config = dict(
    n_layer=9,
    n_head=11,
    head_dim=64,
    norm='rmsnorm',
    positions='rope',
    init='uniform',
    lr=0.000441,
    beta1=0.9,
    weight_decay=0.23,
    warmup_steps=276,
    decay_shape='linear',
    train_tokens=902600000,
    steps=7665,
)
MLP neurons of a small language model. Each row is named by its layer, matrix (gate and up: input weights) and neuron, and shows model dimensions 96-351. Each number is 500 + 50 x the weight over its row's rms, rounded and kept within 0 to 999. Numbers have three digits each. A neuron's up and down rows have the sign that makes its largest values positive.
After each neuron's rows, "fires after" lists the tokens most often just before its 100 highest values on Wikipedia text that the model never trained on.

L3.gate1767:476634489441501449546590505484544527473500572538500543535566542420472499585469506471502481416515483519460448516502473416600437487476507500497465483522466558459503534501512478419502501470456509609456442508529508470513520593459443446500494532497529581471436540528462505440505484425433459562499481509507458471522449493393529501602421464510431510484519448431411471504431472509482510602489462512506478423501510388509552488484441500546535533514634499384516532513563508498571455570546557515486518438490528467553497400527514444536566489506435429528458514543472503504564495517469501450480525421501502536452469483554583487488400462389569429577528483487556450554560443472423515461483521481484611528502544523534532487609488517590522417519408460475485474413415483510521580530485477
L3.up1767:456530533507561442505532511541468500426564540512449530496522557520505484453565423524530476506561500492536450572450476562462442373522473431479583536467495441439435531502410567550477540475514549549517467526448505514436475423450520469520390485533466539532537451480519416449520432460458409463472556523524557444427453405490486462422549568463482483356442476473500553500517498496428509545644443463478542512473425498487483485554523366509445477483509456423473516528543422494408525493545547404469464451468483504559491466557482585513530416622430537510553616490482538595532608458523480525487509564429582423506460504370492373559515561551493429551558402533485503459610485536473499515482597497597563414555479438461571421477480597437483524513449490461464533479430505532472552543465618
fires after: ".", "\n", " "

L5.gate969:555512487404434411581520482497487456526497495493492456520588537493451506492489615516508493475519559439473415516404534501483555550500578464567558531458463444395540509472442473631531429532501507570439492555484485549418567490538580429563497545500532428513463509442463574434468551445475512548476494505439534492585530467551507551475546505429503453557554445402435467516574480422501506494541520524558510482506459420475499524556537507415461510514436520528533587472515534525531538533487506533565565529611487389395554438438415469500507544562479517521565598492553521552469461464438479487525576475494483529515508468517527455602485572429466551477573470486463578548458426466478634411452535564564498614467524473554524518580514514531546602442440435448452552477505570544502537475522382
L5.up969:520525438507511508429462540565559449475510595460488453526560530481426558539467512509421494561544533461493568533521484494417526463382616539551555530548511489488475486529534415531514454478466599551511464515516425545427557509557479460492539450506422412520546533479500482512508416498488432546493544573456422527478458461485490488510542523572540491509500476563596508490416512526530413409561514417505489489500515535450497448441497560521524498420500468478514440542498531495533469437472391526518525457500486451493636541450543569578584473522434481497594608499492516486543504523448514470505508527489575458518488533432482476486561484576424485612462450576507519532458480471556520538453430488579536504475534437400431615493510480473503501378460486473505504532483430560579496496470464
fires after: " ", " |"

L3.gate902:528534477482484396542512511480551491541440493511525619499514593580529502486495495417375538416420634539459504478494502587496518544523456536515511516518386526505532534409511473477509514483487551500455454545433484494467546528534506517469529553467443472455528589502507507447455490489494586506457485484647555417439567449459476563452478598452474652431470581385449474561456405468488440594482560445469556443519515468512448474374542447440523505547480449475468498557476387458481458412449548571487558441523524538558555418466479480452467455507569511525469487571408461540508516509449484440472560520498535541443534533437540555542475519392428463554507478567500513483470479439458546441523517524548531480563485449458460565451463420511520429507509527392520464502519528488384501480505428
L3.up902:498551512484497496503480561575521608522493508438469472443596384514525500542522479507463497445486446502455348435469587558540444474575502493490522564529504452501586465552596502442604479506538523529461509473455471441446451494515462451612449533440506583525559460483541473510556415604483481503454442535536426549509497518486537497503510482477472475506538490609524489465580547507439487527490459444485468499400531542541613437459385510456432490442525404489406475542504461476542469476535504502511517659450498506496490472468460461504561477439560553565477482558505561454429514535520492459485584474519586505483408482548552517429459471530513405547536419483523461486595483430467537525492474467473532459506470507540461453500527510575567388510395501453459428467516429486523516478507566
fires after: "\n", ".", "Dur", " ", " Dur", "Follow"

L5.gate394:458520592508464393493499535558457446515519457542506503461432451566566525485413566497402534545464507526586503443592473474522477486403500523609508507473584464474419492569425524603419482398496535464539481502506631506398512430535618549546468442447511536439556536585507435452453470562479555497499510502500563415628512547566494565467447534469489512374557476538447423471460467487453522456507496447527481475472373440532555477469385578549489485435535545531389457585542476499551529524539500508500462456529602536448508473501514546521507515462341511553505469529529601509559443543521480439579485496441496537600493496388498561393488507444463593520430593503551553566475530482529553471552496461512508460536488492493486515585500607516427525489491491510489457519522479530514521435424569
L5.up394:503497632445594404515520455500508451543471507523514497396574460516427506489489540478512622482510584358481513477440595577505400637515522547610468519561530423464480565449582505592453485510568531464593544484480391437460478478471555453479525483552455448563496515443575530478461470503590358551525426574490463414508487525439492504460426501549303505463472440475403520481530464472502481423403550467442442477525522471507454563449517434450482516473518456518550464445557535426413465509486467445424474545463514469435598570497502380544604537570475451509593475480452452556516566550489498511568554424424524481447526467542495531429519458449476586533529549560524546592478508417449443447409524472512661487510448488414519536487523476528466457508403544378533464451421445479482513455511522
fires after: "1", "0", "3", "9", "2", "4"

L5.gate875:474604527478589450474470513430506511563530465485472490495432556541502481539450458444475498550522445570475389518483604465532472468462422590471471535434474627547530567501429528570504503567492448485521491521420517450534518450469471469518479539448509424497470567538466593543467495480487518507504413425483485427457480451543484559462481462520457533452462514576536591542455471550452532517478424496424491522465556495458459506453507528380430519456517525526540527558485543440437461455470543541557602499496522422499476543497453450564508449486374505484441483511545508607481478544577480487524566470504481534514486613534535578549458511436466510484557507494545493543482572506467442435496506525409400454449483506518465528528460460556518466601487539629404518481437483574458441458447590
L5.up875:591521497487480508477518456507427524540463395493415464519553507468561557453513479576559483497584543433591465448425543519554454481587547526464465482473454516399580415443478461441444488476578516527501434502484518478559513528581514489474520590595473573544541474536465533513497465487489456544441504492512476478509429485542472501534462375486467551546458489525533542477484462423624462511477461511671457557501448503477520515436564490475439507473407519555519546435575573444476459442508452478483454456557479485547477583501447510524468510438516433509601558541511562511410379492560551564498497541441584483446491539503486480482482399533471549511542540459547440449479436465556489419440590455523504501465374393419528486561482450473473593427494493528544436517375472528569472524456279
fires after: ".", ":", " of", "5", "1"

L5.gate49:535511589550543483458447588496575480521492554455484505527550574501474465583515516506505484622642493519475366456591519491468547502446522530534485541550547445456545476364524539538560520383470470454472506550507483431528437472577501511525585539504532567463501463520552534560541586481410589564458597527497496563500494515590451584501570546433445492542424478480422509540570449530479457536421542487506478519405571396527544527563617488433408454526437417498469515389469436526521438537513546511513565531496545546444508507514424542492442522570592551499549413533561416524564530515482530501418544526520464454465464390465585501542474438465481500525579455452406411529472470546449420471494412498440554552575500487486444475520503513450440422522455533497473451616559547530447482502482512
L5.up49:411486522569505490471455514459446485488439570533498418506486482474430540514472529586460462404561563528569556535430576357521448510496537478522540434516573525526467440509489581524556560469465484560507531424551456455398434552495522430489561522468439484598562449580403445580408599530434466516480532491516526480463513517481610526517508414506557563544486539579461441554476457436451528536472483433460483490490434392496524381482497519571522452473541497479465463578551516446481582463570511458450493496422402426523417551446560470515501422492541556442518502443591427519477497463513514562482482598403517493541419559622475479472467438490471473455454520497500559442629416556434483519616505506478470437408527428573584445593477606431484415588459455599495468468401466486535444432496554
fires after: " ", "1", "s", "c"

L5.gate106:507529462430509559552436456496581441506519563512478547443503442531503454532500510479417502534472530461455448567541518506475455452463369454487600515506471569416431522454486520433444449521522597462510422577478490435507409545509545485447458464460414453571428494445488548519496519384537520502356393503472523490486479573524518518522464526470491491454497514485472533467536470577467567504562536569552525529490508485551623537565487525428514524454553494454477472529473531491508553533552531511509586536482361500410516415560489515559530506511517471607491526491525538547526590566546489551479481580526513455584538494488523532546473476480479555456425511475563473578503501547508497335503489524501449563564508519489523396500431531572529483511415445574523423509384463430498594521470487
L5.up106:488581470422465482596493554425542512545545530480508463530497505502346517568515472509464467548468564522530455355512579508513467466509465448521571490518488525561353583544489550549498490515485460465441486492519522525533598500537420456480480481462548465494588521489492537467493412485490516573497586489557528471483460547558471462464492474453515471449479561499550507457541490484569516578494449595475398514370526505567614554548439453456539508521527619481527450473432518479554454421486436604477491448485547467548490460571459432473470561488427582592519603566562510507457510502524498419366561400432446475563406451466633505543460431446531456475470525524580533485567506557504467492548419537522495424469531400457639443532489501506465452606479545521527476473463573557446555564445489
fires after: "\n", " "

L3.gate562:453400472336577517457568590446514508523506504436481553445514537491514496522491455404482499523494574503484345456534432517565527527526439565600505470564545541390461399543523624417497581477504460555448498549531551463485469487509464448589552500493526583502510506524512540444427533502435483451511455588464513454464431581495496486479394464543513475452483519527510427519534421601485520480502493607495427538533522452555528530509525566409457463498540456501491550504453472353501540439466412484527624523511511544481488440461493575560429517420499430576550556539517455510510434614486499470531506424397501529559503502424544529451428531514461645479480365401487464569482524518511475525502613444442557534474447535509433406527439450515536494413487513412413576451550490431487557530418497
L3.up562:422594547513572512487492417437529561495477515478528573426465515451555506507505514481514539487415511488553494483502485507564480538561445525538491389501454443570487519408592532470446480493529472478489497488621500497432468460525542526456484480451461493500463539560521511562543499552489546490432554431605508448493533485451463498548450542452586529502495525513487527508457570413517519509530574414542430513522440507457452561401391486470468479456585542476561537573576452531538452502490502423662432559465565436504510450471568585577570413452466599447510493410503509488467424498491549537492472475481473483605576565478448561463518507498593412554518415470517545536581569523424369495478565514456469443417523477444470529537509451506489508452491602572472560535423505447444424456548517
fires after: " one", " the", " The"

L3.gate1640:487483494509496510503476501430568554545367436570535475434542408488456525529470522453552535491458487494431477478442482422535556547447379510458553506565512517401453467455552509461455645518509603530413509507527448517495437503454527486649538469492590489531502465504475450519488446488574562570512565464595453433493367528525564457517426558518435494380446497509426534441542472524452509536507453508488410445481464437478474467482426562591480489526546429524430532486519459469535424478524595427474583502450588499536599528348540466471581435498470381510493533460521577557503460475537547430507460419487497523504538465581489534371410524492528461512396558477551460563481583439501498610496483532478503495507530467443498518545498459444461414475471490521506458493464504523466491454520452
L3.up1640:560366470530576555552543506551489588467463591570611444518418445486485491495552441478520479435507483629430510488451387503517518530447366547442520488529489552439488528514491546473401489616405585547452424570543449459503503427446522453652514495592475514445460515500486397525471522521495554440565471470558479547471381576529555507592471495466505465402423421471485493470516442567469443561424505508451495505505503473439506493469454475573489511503565426475547487489484514556567483549565546516525540539537503514570495509466414576430629512450516481527550484414515447612458536413613515447447422461437470559513469540590540563500480605584504454489458541512570437447403457475477445485435542459527543507520508503462597458480458479471486444463501535489484589512483497502456503469549551
fires after: " A", " a", "ul", " V", " Ju"

L3.gate199:440511480409507546450426506438514393549436580437490570494501513538561559413460471551548561487503495600460506492579420469547482449618467552498576448593521452496445402426478603448540557455475475506443494564494573498485401410508550482568422585446486501443548534588479560525440464508602570549473553616478477444431482560522461457522470465608441497495458515510493446498584496492574520414519444535442477558436565462498408455472492587516453446541570355476450537560538445532471476496452523516485507475545555486550410581473449582448503531515524565511547551439430462498536584437453514517414493480466543527623475552397393450493477459522504526389446435443449552589414419633537557497457551483498516490545467475475478497545417515531502576530586532571487570457530549412371568436501452
L3.up199:469432468543475455518424532414452494506492466529527561417523480467509494428491458540496603412549503608481436573546454449511448436551459442523523497452542575550413393427543575491496503458508524548501559554421582509455470454474520570511533473554492457552441454518465561605453490479479526433501529501476571579536523405465380470602502474453537481521516537469517493535540460550562544537486475537485576594449588473509422553464531575445468421511532370509485431472501514548461548418433504459405496539511430435567520448514562513460542505521570494456431553468412488511502432569561575554415554572422358523572490526524493507579553568502490458530456342411511585431422442559524523477453520494452509466504453511539438561458522518520463443468565515535428543451515491340472559530515433
fires after: " one", "'", " Pro", "pro", " pro", " New"

L3.gate72:539552488515608489483496494486455454615473499499484510492495546480509527531532524513486578501461561383455462479524455474475528483450481457604528523504442513465485500529531429534475444467458529528430524440508425472516561561466528480506519559521489448501531527550490448452437542446426508471615510506488503407505526461549380579513450475398595462546512516532480455432549485455554506428518479474492582427474573479461506442534501525374612473487378477539478523524484438476458521485570607570538448417561487498501601499454430466464545388493443540405513528605537438513394510580525440486486449454490496515496497527494543453538498531518529517528513487515483468527467474539520506477550543476451498481568445468477468487427540613537513464479444555475535489507404423431451509473437423
L3.up72:564482598514428438398536492433477431439489476530460510440483453439610426461470504417386411415501525455544412439589469479465445553424428586569454508480487499549524492536455594451438472559473462552450558544515602574527519497469516551497480440452498428494521429450474489439496427446507510524499466536406503446441500473545508507525499492509627440570524465524512456533552567517450525476491550415496504585511559525552382514518488513507418554474436519523530523451471477552547498475456494498526570478525499482493566438537585538413570504482552488534469435437386469483528549530518500488563500498506413547508543477543451456494453559518512524493601479459479424515517569549599448537455657618441477483429490543518502384488521477429468518523517439531524507527578554598496470443430542
fires after: " S", "s", "th", " This", " what", " which"

L5.gate1521:479590438550556473487577594495485482518519540522429499527428556608461502545600524530500527475440517458493516630536524507511454523563473471517510468405487449395455512441585470447554483565581518462398449570440511526496540407639454514588430539413476582417550573503528436483546398549486578487517469558486516491506516555538553421436490534510399470390526491460413618554484525554553529558382560481459563510508471491505564515527474520550537494501528482539457466462444481431452465573573570493519519491424548453549515499521569525501416455438528552444527480499517559421475480622495422496483481503515524471558495474470534577463380447427449529484491510537512460475521549532511475577528504558484502434463558567530411396554389545498556449556502428531499469469485564447499528589520489
L5.up1521:526516579412483566470490468498465481520495524528540498582530542512449481510523459518516447467493540410502494462629476516480533561499494434507513561486561554466481492508478486430439454493619574494402547497541566536488536532423617488559544441515573501487600441472640504503576510541505500487402474476563550473428399501516504573488589479542508468519485541436493522518563436467583527574582544566514516510433417506505514512350549466478503506450453503535535487536578467459483392611556488496530556590527498514446466476494504503434513434565488415488535587613456470432409441433431535526516516529510497496458552464512511505557493590507505512554498408432545424547469489511530500547473479526490539464563503524639502501483535620524527538511527474486703522518468482485473455460464422
fires after: "0", "1", "8", "5", "4"

L5.gate908:531599524501429511505479471525588539528517481410485588428558407563434533531498453488477470488465608372453514573501593526505450534409484469572523508487375488451469535460550501471461500528515539615513474534505536548444516617472494517454490463436555484405454537469483514463506392546521544550507495555514462469523508472496411533514572467457486502410413485460538484596574512457476491407395491439598527470345629427419561538526498493419506528568641454471548490445485456445439434458499603508546508492534532544488411568514439573541546527555468502524468508445482457652494496413438422504445447512569510546508477465441497436477427442479480582530486477493500430485473550513584508544586492549476424533556470536448587521479428457532474447566477535626418428512440512457615559489533533
L5.up908:522404528478517489503401523459625528565468474532466580510501487457428507547470486576517508506503377575543528475502550521471441518544597563497472536527569506598526531489460487401497482496424446559489415371489508507428486555387450511538416486503496558483403436528549521535497603480472466553489531526557400471562465512490626538472538509569589489551478515621552555477471495480496441482553512489432454506502509466361473459480416532503451579418456543428473585519526400538466559508482501397452519436530480514455402579519435447526515475471465490578549491519575538649510432491485519453520525572557517526539568502502486459583443578487471488488575522515563475526482546485482518440455499450546429504518577548421545388521575597513448533559468430513583508476544439565548500539504537
fires after: " |", " "

L3.gate674:511499423479470526433504472489487525517587582543533528537544436519485454589538512400508501512503440528510515518447503455534415388517487433551588516474524553524514587454448547474469529579472485559506407503501537547475466603579507484555477542559517510595484492460563449526394349513536371491490436592546549454524419554564526424548466484491515473525486482525514558521520427543512499560431488554515494561511444464465581549484558543453557555480599478505434489490430486485512490484533541510365580582503602524509492559555404505476450437542522450547611466460578507511480520508533535476504588433579488524438441397422465552463429487441518465429530561440552404479616505498449567526519493504479476462487539384511547539494488561505443491457528577583552504439450536536411615443523482
L3.up674:471494412423509628545495440454539423428443556560514546545619563434477515462458482518504511454421548471495466457508441392507473515589424558473464549538466502537416611517540453469499503613444563506458502528411537420520515508475465535466478554492416545550456480557604553443559586496616489576409378484551475485488539445361517545509523512472487460536479540460587542538509495466491523551515561530490464533528594550528559414444494438506495482549547471446481519420442491483472405487469511475465492496523425588535540468574473565458503615543438512471435487495472493501439525529459459508518580511525614522497620565523448550482551423475435587583498500514414429568444334553506550556463421402505576530513529556595514443402434417491467479511481564520558553436498490559587505589557434
fires after: "al", "-", " Al", "1", " under"

L3.gate933:530620466552504486472533475485528499501411568450541410433471490445493553543418517462434549452452532548423522470519410510524479519513521551558528480516416538543445489492542493408453503484490597544486646520446575426530470495516417454501492438458493504561500544468494469527491402519502555491534463540503511571519533599474499521505530520512546432525508498530467489576495515497440491472487534508477480538568588480475446453419511522539470521524556554456585593568563496567499456553536540453471516537497452492471489473615439442562500447490549539482516427443524455527389443531590456542537410518474497465547507493516536437496584473499554415427454500453587499492502563535461478578561556550466487469491598427493482452492483466451534420560467576497493479513504553515420494451449500
L3.up933:478480601476546482513557577534446540421520441582449466426493435463476567537506474472476543520495506463475500460490519536442503434433568578503489487460442578476438480569472474459472398571412506517499523541523539510461487433469478567530563536539439515520371508523563541488441544407578415529459509448442570529537466577478481568376496413505518482443514478515551537553521424651467512536559498484472619414508555454530489532532492535488464548554436437529515602526449589458464610494531552532342551460490518431570532512520504506510456596425590472502470483574462484495588471513502431506552532413519481619478562508537418532366472508557445506503580485452453551531446484531523509510507529499509612513453519558517530481604494518465492516474493524433396541450477426515479447465528582
fires after: " one", " A", " some", " a", " No"

L3.gate1074:536501587521489495513552550495454552542452432475469482546441529491500549529422479508422527497499494502479499478489527444501496459551503502535492524539477539567403416528503402492455572492553492544535473497473401459476436450535423553431458438524492527505503452530358457473482571484456510470497485530404545516520398598464526499486510565535554386400509512515551523542527411490456380448547518476481491547423535518446539418505491600400504562519432509502531578560555433482445369520555523538507582501498454518500421503474467532451538373472487513549606502588558419507485556520517358532458461474440620512473449465482517527527545522404514383391504514569466484498543517479422586516599494539530539454464552483411490458514466488516530411530496529487527526496523393513496562457517415
L3.up1074:582504546593434602534408600579460431482462496500458539566540470530472484551449506556419511458518597465393554506529408481519494498513544388514526516519417551488491427563390424505461493492591499439503567471692571522492496551467461579531466428493422439482509412495531482512360557455467478476479503461457482527471479504577469518575524592510615431513439448515550498454542506452573422521584583538586416516508444469474536558567455506455401481603471492525532469516517511572471466490550486536623582505546552501433419531557551422531455485511566538556511448505477499501523569394496484488444512548470608521544520389461562449541550480466483547454462481494545507493530539511488423606456540514463445444500512505485528493462424488506563577576437566546439560567555499551493442489445459
fires after: " |", " ", "|"

L3.gate1476:519542516485544521519573473543582490607508577526455583518526451537571457501526432442427456444413436516515457480495594531478455546512483615514474467480473488462470517431463488424481533520519575602596445559471590554480486619481454372458583504393545493544470517420471563515516425512498465556500471543530567475553573455433533592440518540444508486486482564552573490511483486430510384495500432549572501541498468470555503497494494454448604548526443498432439523549576478407633432494544543496474532505546463471491486414516493509559473439493470437505566562486478431637480428549518489487450504510451507502384437544562466476580444443450503430570531433504473473587594492411491514556479506476510488468531556409484529481477486590532449490505440415469521437494406474441527503537477496
L3.up1476:602526526594404559461432454579415477472464503486449569446526513489499476511546448602423472471353524521479504579424533483475474572469545439442470444384453479508483527523549525535465533588545471559560455519500494479465453551451497540472525491512501517513516479502443418446495443574437522481476468459542435483465586457582493523495522513485513496472418427474490539509529479451482440474496526473474456482430574511590528569513455517483507541495573545508580439505474492500545462557400500444575490487560506460507535529518501485440551527507474509586533542507467534497516539529525487551493618592491504514484521484508570455518483488491375540536558434550463495539538462517503555466458513560519515568531476469565588365491480490523439465563446518420505511547467494530544452503449628
fires after: "\n", " |", " ", "|", ",", " and"

L3.gate320:488496529431394466437523443611530511540402606492487515527533550531442439510590512485556453478523514470538536463476497473540485489445500505494610538546428570441505525557518514508536611512483486436570493499579466556507443475428515466423360446567418503518535560576444371418642481519547598473531483595529518443456450461479467495527528491534481482526468498517413533513466588540440519598537525542444513477536445491433511483519487569545477519514524519455552514452507449496459484547511478514469601516449540551566556515487483477540577623513540551566550481480515672567461624460458494467565548439593462519450356427521480499500522534416446412388598541619438434534516510445576515475540460502500500517441577419500491506527501515445482546462533480465563468506486543541448532419515459
L3.up320:543487537400535560460442562461474436516519462447556518458560463534487516526499466425489533512496501482490500518467481517455460505450496576482512496570528490467446464440522431451538426524464491528597531539476457503470448442495508518476482591462473565498479497473485616445526518437535500445557444531522436478479515501521571455610556477459548474487491494447576617496465448453621436479581541431500522556570407480457468462453507578454447609497508485527526542585559559440599385559508486443447540548510503487382543573550582467464501454572457477512470488572519502515458463528443567479457489478458556490526565574490492489577498500429565475516582521523564518568494418505492452575541462499486561446436454433479485482492441553440498471540496565505518510473453478559496471490453396
fires after: " R", " O", " T", " Ya", " Mr"

L3.gate146:608579460493473539494598472459520504501511490506539486529480425394510443466500523443478594494475478567488405489475567549547441556523516508536547506610520505475544538489565550493440523553462463568559563508620491478509518557466426552495561428451442509522443453562493531558502461528464490579492454546468526486478468618458431485526509526436487422499552438455543528517492465509496470490500520485557544635533571424506460524487499511563467595575489444489484560613563528411523456482607535500543511494634523435437383509586505448479508482459543426564546487488542414584433478524508501575505502461387544485501488452482416373451482383507454472395508375498489393513433517524454546548520606489548459464506508457390439494494448425515575491552473482549520491534520424502449536498512477
L3.up146:558523543573586521491519487486503538480459421513552535593506522551384536403535492452589458481422549430451512516417585470483481540502562467493451455508553492532505421395532444547564463499432586548576468519495551452534527455508523514569453482477533519456529429555493516601560555602511519464476435414517484514391481532493521491459495533540514504509461562466504472505458398582441548494520571537544504507614533527410564513460449489532501480496534518482491603537496549434435483537555589465511403530552544492534505482464555499665476406556515536453493460356563503552418472485591470464529558590473523528485484597569524521514591582438565537545465496508416552471460537489346515495542563593525463478459509480467451432473552537460503480513563512463498518540442518573541476454527388
fires after: " a", " an", " A", " An", " the"

L5.gate44:486485446465575532454550511520479435415430499532440580474525408581390543533501479541530491504539533472495416479513554478404627458510453597527545444588516439479529363492471488534574433458515452522561566507467512486387520478469505490489551533595460524518409512501534507518494443485520568510429443483453454433517460485510592455486440491533490496548491531523559510572455447507499385413504430382479483416574448463549460456490486456410535566524451470519458496501434504373529530450526482538504500486572566506495491458450488576648396549401479557510488415501479518523499582474536504466518533553476560458461509436463448476542506424569455561503468575482477529476449498497416536437608442577600514612560519588488540467430537464512500505529439388375477529461522548465492544472506538
L5.up44:470534557435489529503466470483559472567554495465585511524461493452453556507471534458520423461408533452589483470544554542479393491517398581515469534494575510329629518484542491517478467539494481455559518469494543481537522530637518503454426443522493415508463457519517518503584453478486461538576510573505438494419517428533359474537510461601469502466523453520551595424471530425518409406434511513529435462535483498469513548496465575486521537553522569535564642479513456484510472462428600451522532613441468446497437542442541545549481449458516557493449610432498595493493512572397593519441469583513573502513470500485581567410483605524520542484487571491510448513518529450546472478489480398377509437508496503529480468494488465468481534521401494569457463459504526493527576513504454
fires after: " |", ";", "4"

L3.gate1084:517537566549484509431531543455614449451531486526512532436483581465465578470535470483563541492539434435539533518465509522491517545464482457477577488492494496498511477487544611501374580501418517536533538508500501462422570561447533488490451551578534500502532465500409448476466507363459499513470538460472459486586460527511516554649512494519493422486461491438559424488483473458482423495435503473483480514540624411461546519517460469402532542560448470566431496524440446421500488480463634434484613551434527514511488556526428420559528454522479426496530487512503519469461499463497434476547502484462502503453493490517570544485490486568573524502485461467431430441581601492481458495472499607456474513495629496456457510514387506524510522507545522620522421464332491517568555502438519
L3.up1084:467512502445570554522524438486520523440443455481447522502433479423455536541415551498469468526458530530490506432514466517567544563586476514450427616471572441399594459494497462521502493483495451450496570510513559573448493556517443404415505500473438511485462583529556491594554438477531591545446448465427564485473480537523515504459435468497487466475514493494548519525585535433581576463527554461608580425528480555511399459464434552512542488497501560472514504441467507514526501482479474555467453459533537493492498456452480503534462484458506525487442552541478564536497398611499529563498544505473502457590555502571555424486456516466376447579492442545546500433463457462560562514651527563502504487520542449509531429532472460436584533596451537418430501525479591584512403516511443
fires after: "1", "3", " V", " P", "4"

L3.gate1072:496463597511493485479433430487600526490508563458462471506543621492493473502508488479451469486486539482461527462462593572468495460542518483475492524578583454536434478493509559560553518580480492593498602551402514519451381433549444491497490499519477429418496565464396497416510360547481552443418447574416395514515514505561524365550410597600376519547495509499421424515550464582601536560513440439525477540492570574507603469420444484516436434461489533425415510500552448456553457547513631490366467485410484512496482423497423529372446472481491503388573523538539494522564478422414458500471470424496460509508503494445519508439471435496555400456532493429556472544541520527563597511471417504463579477489549382464502483492451551564461480559547586513519508484486437511451511424488521
L3.up1072:396515474540469528488500446439440482500569552529504438483497398460531612567507580518496391456581442425420488473404528520509447417484505496501564510436469594587545493529476509486533505465507531538492457473493529454572545524476389545519488495549464464484490566410541461494507455434513490525436392565538483528417491462572573426537518494508531576519564573578504501550420494514518414517487433568546476499495496526477533481484469507499498462466510511475466523485413447499471489498539418515521444627509501482556573441559471551556501573511587504454523541597592511453519540491428572493473526536508465546504461467536463449506528492512501499438447535483457496550530477548503441445465478458457497581533523486527526547406506581550513477495496513551565457468514518456523457449545509
fires after: "'", " E", " I", " Em", " Al", " Cal"

L3.gate551:439493466526484476511460545523477365543580492496542506553573623486459529475549490501498560434590473490493516502536492508487417434482473435539550502637560527532496444527488460465530529569461561551469445444521534583414472453443488513509597512513543434357539548504424472465435434430559435504536451482556513445505451484492467573493481523568438455556558487447491483502502420441549536493499510596470508422455463462457599517551584423501433528432418444484507587497489533432515462484463566574410535455571536477472491496472431503559525442567429421452500530463458438406610412562466486490427548515524495518492486563470511416536510555485479578508556483512523372550504457498459497408458482511486490493495474472517401493439487552610483421570517626537574468593471584477542579421453428
L3.up551:589433497472485567499478466403488426402489485476606368496627570526498498421529473467499481452511420435539492477437444456430498492469519521466553527530527496545531505554552499569396508511400551519499470517476524491470526567483523529452519493539600455564469505587436456523385557535558468562540426462484422580427400478575527577523607479621502541458434488463487523477455498524517433416487545571464518565539476485490487506513554440462476523483465487494456498464554513556493489569531520458445455515501534405611473485476536503500534553508512468559489491540532469476424494460499513445479560531408562494494518500486523405555515509579483488477424449528592515507441495455428447468384436634532547498454490534600482520471488490496511454451450534514537500506514496435416468487420468
fires after: "'", "s"

L3.gate1500:497513476632382425508435503498494540462410459454518499570485641397471526549488550554463514541524456438532494453544422467521472515478465457561543563462386568515512566591536495494551575512489518465597578476535526422469500548499456483585473445512417457516576474563511544514380532556446483491505399508395445421394427514474433428647481509480541439401519490516590369432478492459494362477549515480535484433530588481471525452591547391477514498497546437454491497507581457481513557493571535573562428488470538516459478514437463553488546617463452501437538493546593519489467482525529483548429582471494456580514432472548590586483476492494493484473467589532544548481458436534500460582530552495522505491478521426578471405555433501500533455582491543516463462486531494448503447469509535
L3.up1500:523544477481511399465487420414556519492469489513513453590455475416527536510505413527547591500381531504506493541522536418558489589443454613539487573496502501522456511454509513534460481590504571520485509570448574511551506516444417453426533467559444594476496608464522527514557445487522513483461473537523474526485495521405597425460480597516545582496429596460391481571646488559488538595535570454430504431441480551516494529502491506458530591478562515484516511517529534439508468506475548498454506542493369439458522564426514558539490491512446549440467456503395515392504496439477549532440444446519505488447482501527468540516451498472455491507548529376514468450529428538571467547544443529437451538478477541551480557423557509506390490573552503451466586482481489536532560578613502
fires after: "-", "–", " −", " in", "1", " de"

L3.gate307:487624476452518540523486611500607439552503496485609512516471396471431425509430469402503560526503523435542529543575539526509503500558459550594585580511519453482497533575547472472482500541550599525420437475509442444494461488444472458518447474484532484534526528504490510504424466446523554449447408571546505464511448499464525416520538560534402521518497542500518498499432484510486467605421490430498443454475521432445484575518527565455498484505514544489423483490500518536560439483592509517458504550442445525493464504486432540444486512547425542542499467525531483456481553490465502488506469559481433556488437398462487552461508492486543469504425520498490376482559609535478468507465505566491495502548483504494477504466561511512546451552459500530441513441485481517423645451549446
L3.up307:461449542349533478552535542504519509518527435509504403550501378501535379542549569506467489483454501480570516479517508512513413539547509497514503461430498557477506477590497542468506529501463575486471528430514555487580563553466502476504544508489481489515418466432666530513391544554458526442508413512502440490587561517460538502545504566518518512547485424486522514451479466483490515606442531408446474528562534447524489563512586529489502464453467545538508442517561589560436570478470492464385469595445486541546479556469546475450469565535464524503489508534480459458447458450488530479507368565538378500567521404477522504516555496528562479510413403393494517466534594456485460521410478531525529489481495527573561470357489521497504497470426552526470629520492491415487510456578524
fires after: " ", "-", "S", " the", " |"